Part of a small language model's weights.
Size: 12 layers, width 320, 15 heads of 32 (3 for keys and values), MLP 512 SwiGLU, vocabulary 10574, 17.1M parameters.
Architecture: RMSNorm before each block, rotary positions.
Training: a variant of Adam for these matrices, 753M tokens.
MLP neurons of a small language model. Each row is named by its layer, matrix (down: output weights) and neuron, and shows model dimensions 48-111. Each number is 200 + 20 x the weight over its row's rms, rounded and kept within 0 to 999. A neuron's up and down rows have the sign that makes its largest values positive.
Before each neuron's rows, "fires before" lists the tokens most often just after its 100 highest values on Wikipedia text that the model never trained on.

fires before: "\n\n"
L4.down384,201,161,176,217,192,230,226,145,202,199,191,205,198,221,188,197,216,218,183,193,215,223,229,236,180,225,166,205,198,156,207,207,206,216,213,216,211,219,203,206,214,217,198,195,196,222,204,167,219,215,223,190,189,182,226,186,183,211,219,215,234,204,205,174

fires before: "\n", ", ", "\n\n", ")", ". ", "– "
L6.down474,189,179,199,179,221,220,178,207,201,169,226,193,162,222,202,207,207,220,216,221,220,199,201,165,197,206,227,196,203,230,189,211,183,199,196,223,200,213,202,192,212,213,198,175,202,204,191,236,181,218,212,142,172,214,254,226,183,166,210,214,170,256,182,177

fires before: ": ", "\n\n", "| ", "a "
L5.down92,192,198,203,210,186,203,203,169,232,213,183,200,182,181,196,188,205,210,207,210,186,205,239,178,166,203,202,196,166,195,216,177,203,217,205,186,161,192,226,214,204,244,207,157,212,194,195,213,190,195,209,237,203,205,201,213,228,189,202,178,205,199,217,158

fires before: "\n\n", "\n", "; "
L5.down314,178,198,186,192,168,181,211,209,219,195,189,180,177,182,203,160,193,189,202,234,200,234,212,219,197,210,215,217,196,222,213,187,205,166,187,237,222,215,222,192,206,216,203,212,217,231,177,159,153,204,215,200,209,184,209,192,222,177,209,224,205,183,188,212

fires before: "N ", "- ", "| ", "S", "W"
L4.down20,175,179,174,207,163,173,219,189,199,184,187,191,216,183,221,191,193,201,235,199,206,210,207,200,220,212,220,208,217,202,192,235,195,160,163,173,232,172,207,216,203,199,219,206,204,225,176,229,151,199,183,196,193,181,202,199,201,215,214,214,194,176,211,189

fires before: "\n", ", ", "\n\n", "the "
L7.down93,200,187,210,194,201,243,206,194,210,189,201,206,185,233,187,191,205,219,224,215,178,182,194,197,195,189,205,242,213,208,209,195,195,192,205,189,209,216,194,203,188,193,156,238,220,205,235,233,185,203,202,211,182,168,202,225,177,174,195,216,236,166,198,201

fires before: "\n", "\n\n"
L7.down92,225,196,210,181,239,221,199,168,176,184,222,224,172,154,218,175,232,168,188,160,212,170,159,180,182,192,222,152,231,184,188,203,206,189,202,212,188,205,190,211,236,182,171,205,194,199,179,185,217,215,174,190,206,192,214,198,167,199,202,184,203,184,216,211

fires before: "s ", "San", "l"
L6.down24,183,191,194,175,200,176,197,174,227,190,211,204,182,194,180,199,220,248,174,222,212,216,214,216,177,220,192,204,183,225,176,194,219,234,195,174,207,214,220,203,214,146,159,197,229,193,223,162,228,199,200,172,188,204,178,210,198,193,200,208,244,201,194,200

fires before: ", ", ". ", "\n", ".", "es ", ": "
L4.down214,192,180,180,183,224,226,191,200,161,210,197,178,177,183,174,196,159,197,218,185,210,186,221,212,173,160,219,166,208,155,225,224,152,179,227,215,173,216,208,205,200,170,154,194,199,193,207,190,198,204,158,228,171,190,201,210,191,200,186,192,196,199,205,217

fires before: "- ", "N ", "and ", "a "
L6.down508,197,176,200,228,201,205,202,211,198,209,200,212,179,169,195,191,185,209,191,194,215,193,203,170,208,179,188,200,202,216,183,200,233,210,204,218,215,208,218,198,137,215,192,197,223,208,194,225,166,211,214,222,211,206,206,165,177,215,186,177,171,185,210,203

fires before: "s", ", ", ". ", ".", "s ", ","
L5.down392,221,239,183,171,210,208,228,222,225,179,231,200,168,215,215,154,209,208,217,211,198,193,179,169,194,200,195,210,185,218,190,195,166,180,203,173,199,179,188,201,182,222,127,201,191,193,215,208,182,199,200,218,150,194,188,247,180,249,203,194,209,215,205,211

fires before: ", ", ". ", ".", ": ", "\n"
L2.down6,217,215,177,176,178,175,181,182,190,193,196,189,193,232,231,208,190,193,207,162,164,193,194,201,208,203,217,189,202,192,198,198,176,205,225,182,220,208,183,212,223,176,235,206,205,207,204,228,208,192,217,197,228,201,210,214,165,201,187,196,203,207,161,207

fires before: "| ", "s "
L6.down217,226,201,222,203,186,181,205,191,217,234,200,189,176,211,228,181,211,205,208,206,183,225,179,197,227,237,168,190,191,170,209,196,225,180,203,219,208,192,176,178,196,221,98,168,210,213,206,198,215,195,207,217,197,229,199,215,202,235,178,180,194,172,218,215

fires before: "| ", ", ", "born ", "the ", "aged "
L7.down266,188,179,206,208,216,196,153,209,204,205,188,229,172,194,193,197,194,208,177,202,187,176,216,212,225,230,198,161,177,235,216,227,198,199,221,196,233,178,200,184,206,205,229,185,221,185,213,200,217,161,174,214,207,193,185,207,188,212,184,194,233,174,194,181

fires before: "- "
L6.down317,197,193,219,232,202,201,194,178,219,139,193,197,177,241,187,208,191,176,217,232,187,195,211,204,194,188,154,208,226,205,186,195,219,203,190,209,228,208,193,165,182,225,148,227,208,196,216,191,201,209,170,189,202,200,206,200,204,227,195,176,190,206,193,207

fires before: "the ", "he ", "it ", "\"", "that "
L7.down55,221,223,210,202,202,208,216,189,176,215,190,217,192,196,194,220,176,164,186,196,191,189,217,183,196,201,166,196,209,218,197,214,222,188,192,198,184,204,234,214,198,182,218,178,202,189,199,204,175,215,219,165,217,229,178,194,196,193,215,188,217,182,181,205

fires before: ", ", ")"
L7.down261,199,162,180,186,209,210,215,217,194,240,187,189,204,181,201,212,194,201,204,196,215,205,177,207,210,179,185,200,229,202,172,193,184,192,176,219,151,196,155,199,154,193,248,180,190,198,206,214,214,224,205,179,203,181,186,204,209,196,182,199,191,233,187,217

fires before: "| ", "ri ", "|", "|---|---|---|---|", "=="
L6.down485,189,196,203,229,173,185,187,201,222,176,198,187,192,214,190,240,220,171,207,199,220,197,204,200,223,218,204,187,178,208,211,208,223,202,216,156,205,193,244,179,203,217,197,201,181,225,209,223,191,201,184,196,163,205,210,206,228,168,222,179,196,220,207,240

fires before: ". ", ", ", ".", "s", "s "
L4.down157,213,221,219,206,215,174,195,176,229,213,202,185,239,212,174,201,218,186,216,213,195,195,197,206,207,180,196,186,215,185,192,196,188,179,217,177,167,219,229,230,204,198,164,190,194,185,228,222,200,212,182,192,192,217,230,207,239,201,196,182,194,208,185,189

fires before: "| ", "us "
L4.down6,180,214,195,211,247,167,172,226,212,199,210,201,198,227,195,168,250,201,239,169,213,218,226,187,208,208,177,226,185,251,203,207,216,230,167,178,245,180,158,207,202,190,206,174,188,209,214,220,166,219,179,191,206,200,226,222,206,223,182,221,232,190,209,217

fires before: "in ", "by ", "the ", "on ", "a ", "of "
L4.down156,194,210,183,237,205,189,214,183,237,206,223,224,190,211,220,183,218,212,181,192,219,218,203,174,177,186,209,207,197,166,183,200,174,229,220,188,212,189,207,218,175,208,249,194,206,229,177,198,212,220,180,181,167,201,217,203,207,200,196,185,220,218,182,194

fires before: "| ", "\n\n", "|", "\n"
L7.down141,178,174,188,233,180,218,200,203,194,167,184,201,184,209,194,193,194,200,232,240,235,173,186,207,226,232,202,194,192,167,198,248,201,213,217,177,210,205,173,180,182,186,228,205,183,187,187,223,166,200,164,201,208,197,195,193,193,170,196,178,216,217,200,219

fires before: "| ", ".", "202"
L4.down445,219,230,236,185,201,168,194,199,207,186,202,238,189,177,216,203,211,194,194,196,224,155,194,210,253,218,180,189,184,206,172,212,187,220,216,182,180,213,212,186,182,214,174,198,206,199,182,218,203,204,199,227,202,203,252,206,213,214,185,173,263,206,196,204

fires before: ", ", ". ", ".", "=="
L5.down149,218,206,210,216,177,215,170,191,243,192,212,187,230,216,196,203,183,210,202,220,166,177,218,212,194,189,215,195,189,205,184,220,176,186,229,168,192,213,200,188,191,190,164,199,219,182,203,188,202,180,197,197,181,222,214,198,195,175,190,222,212,206,186,202

fires before: ", ", "s ", ". ", ".", "s", "er "
L5.down38,199,196,189,190,220,204,204,200,233,213,199,170,193,215,190,216,199,203,203,181,172,196,210,203,147,169,196,187,191,200,212,220,184,193,196,181,198,180,199,175,199,200,122,198,193,221,191,193,218,178,194,211,187,201,217,198,223,191,204,185,212,239,206,192

fires before: "that ", "to ", "the "
L2.down172,175,192,208,235,210,193,190,224,203,227,190,164,193,196,229,246,191,220,195,206,205,204,191,227,201,164,193,186,210,198,174,195,198,185,196,225,217,212,224,215,217,194,199,200,190,216,201,202,203,234,201,202,182,217,182,203,186,170,172,202,212,207,190,240

fires before: "\n", "\n\n"
L6.down121,208,206,227,180,171,185,196,199,216,219,206,205,213,206,193,199,232,180,224,166,213,215,228,227,236,225,127,199,223,211,185,189,204,190,205,192,174,183,187,188,234,187,189,213,235,198,215,158,216,196,185,205,174,194,162,183,182,202,220,174,180,177,238,204

fires before: "that ", "to ", "by ", "med", "the "
L2.down344,179,204,232,205,218,182,203,207,200,205,186,164,159,208,216,238,209,214,211,219,198,195,208,199,169,164,227,206,234,178,208,217,198,211,163,220,202,224,192,223,212,194,223,189,160,208,197,191,191,208,177,180,209,208,237,175,189,174,177,150,199,204,196,202

fires before: "- ", "N ", "ic "
L5.down329,203,223,209,206,206,213,201,183,189,161,193,211,207,185,188,216,181,200,204,188,199,201,195,223,198,186,179,188,223,198,190,242,221,199,206,206,213,204,203,175,191,187,177,194,196,182,194,207,212,195,138,186,194,199,193,218,183,244,186,197,182,179,217,203

fires before: ", ", "\n", ". ", ".", "/"
L2.down356,201,217,198,199,205,211,210,198,189,201,223,170,173,198,183,210,184,197,194,212,201,198,204,188,206,216,201,198,212,192,218,214,213,183,207,181,208,207,189,206,225,177,229,172,201,207,201,197,177,190,202,193,170,209,223,201,208,221,202,222,212,198,209,190

fires before: "| ", "|", "°"
L6.down328,222,219,187,193,216,216,199,174,184,180,204,188,209,202,195,175,211,180,181,192,213,240,199,211,176,205,188,242,174,176,191,251,208,227,176,180,212,187,223,226,195,186,196,193,196,210,237,146,154,176,198,237,168,196,201,209,197,218,201,230,196,199,194,185

fires before: "a ", "Japanese ", "is ", "an ", "the ", "born "
L7.down108,171,167,206,193,214,146,201,173,211,242,188,193,237,179,238,185,190,189,218,203,216,208,230,221,190,195,224,182,175,211,206,213,216,209,187,201,194,180,194,208,248,206,206,203,202,186,219,231,202,166,180,168,204,207,221,222,182,184,205,223,191,204,182,221

fires before: ", ", ". ", ")", "\n", ".", "\n\n"
L4.down85,227,166,228,228,170,194,219,215,202,191,207,225,178,186,214,224,239,195,184,228,193,222,206,202,213,184,167,177,214,198,205,192,171,189,201,224,170,199,202,209,204,224,119,214,215,212,183,212,199,194,212,198,194,197,253,210,207,233,170,222,169,220,216,192

fires before: "the ", "to ", "it ", "as ", "by ", "|"
L6.down81,227,215,234,192,234,237,236,183,187,162,196,195,175,174,189,195,223,207,208,172,200,202,194,165,163,213,213,206,185,173,190,183,211,193,176,183,198,181,189,209,196,196,159,232,220,239,181,227,205,206,197,189,218,216,211,175,205,169,189,198,222,175,171,223

fires before: "| ", "(", "0 "
L5.down439,209,200,194,192,235,171,196,182,192,173,235,173,191,218,223,187,208,157,193,172,185,201,229,204,223,174,191,230,192,162,207,244,161,203,178,218,205,178,213,187,159,196,228,184,210,164,167,189,205,198,174,198,225,193,217,203,203,206,186,216,188,204,234,211

fires before: "a ", "is ", "| ", "the ", "an ", "was "
L5.down416,185,176,186,197,221,184,227,207,205,210,178,212,220,175,208,223,168,220,210,215,218,194,224,206,199,196,208,220,176,190,225,203,188,195,207,181,212,210,186,196,175,199,210,196,206,204,231,208,188,203,208,204,190,207,201,211,208,162,203,211,180,185,209,201

fires before: "of ", "and "
L6.down123,187,203,177,187,177,210,184,183,213,202,198,198,197,172,207,188,171,194,202,229,184,207,178,189,219,207,181,214,180,199,228,192,185,222,203,178,163,213,234,206,184,197,159,183,202,151,224,252,239,219,239,213,187,222,184,172,181,241,177,223,184,180,196,217

fires before: "| ", "(", "|", "^{"
L6.down340,206,209,209,185,195,217,178,183,192,191,220,213,212,204,192,181,182,185,220,200,192,176,245,218,203,214,207,220,187,215,196,202,201,183,219,192,205,222,233,226,168,194,229,213,193,200,178,179,186,175,210,211,231,184,206,215,169,224,194,234,209,162,244,184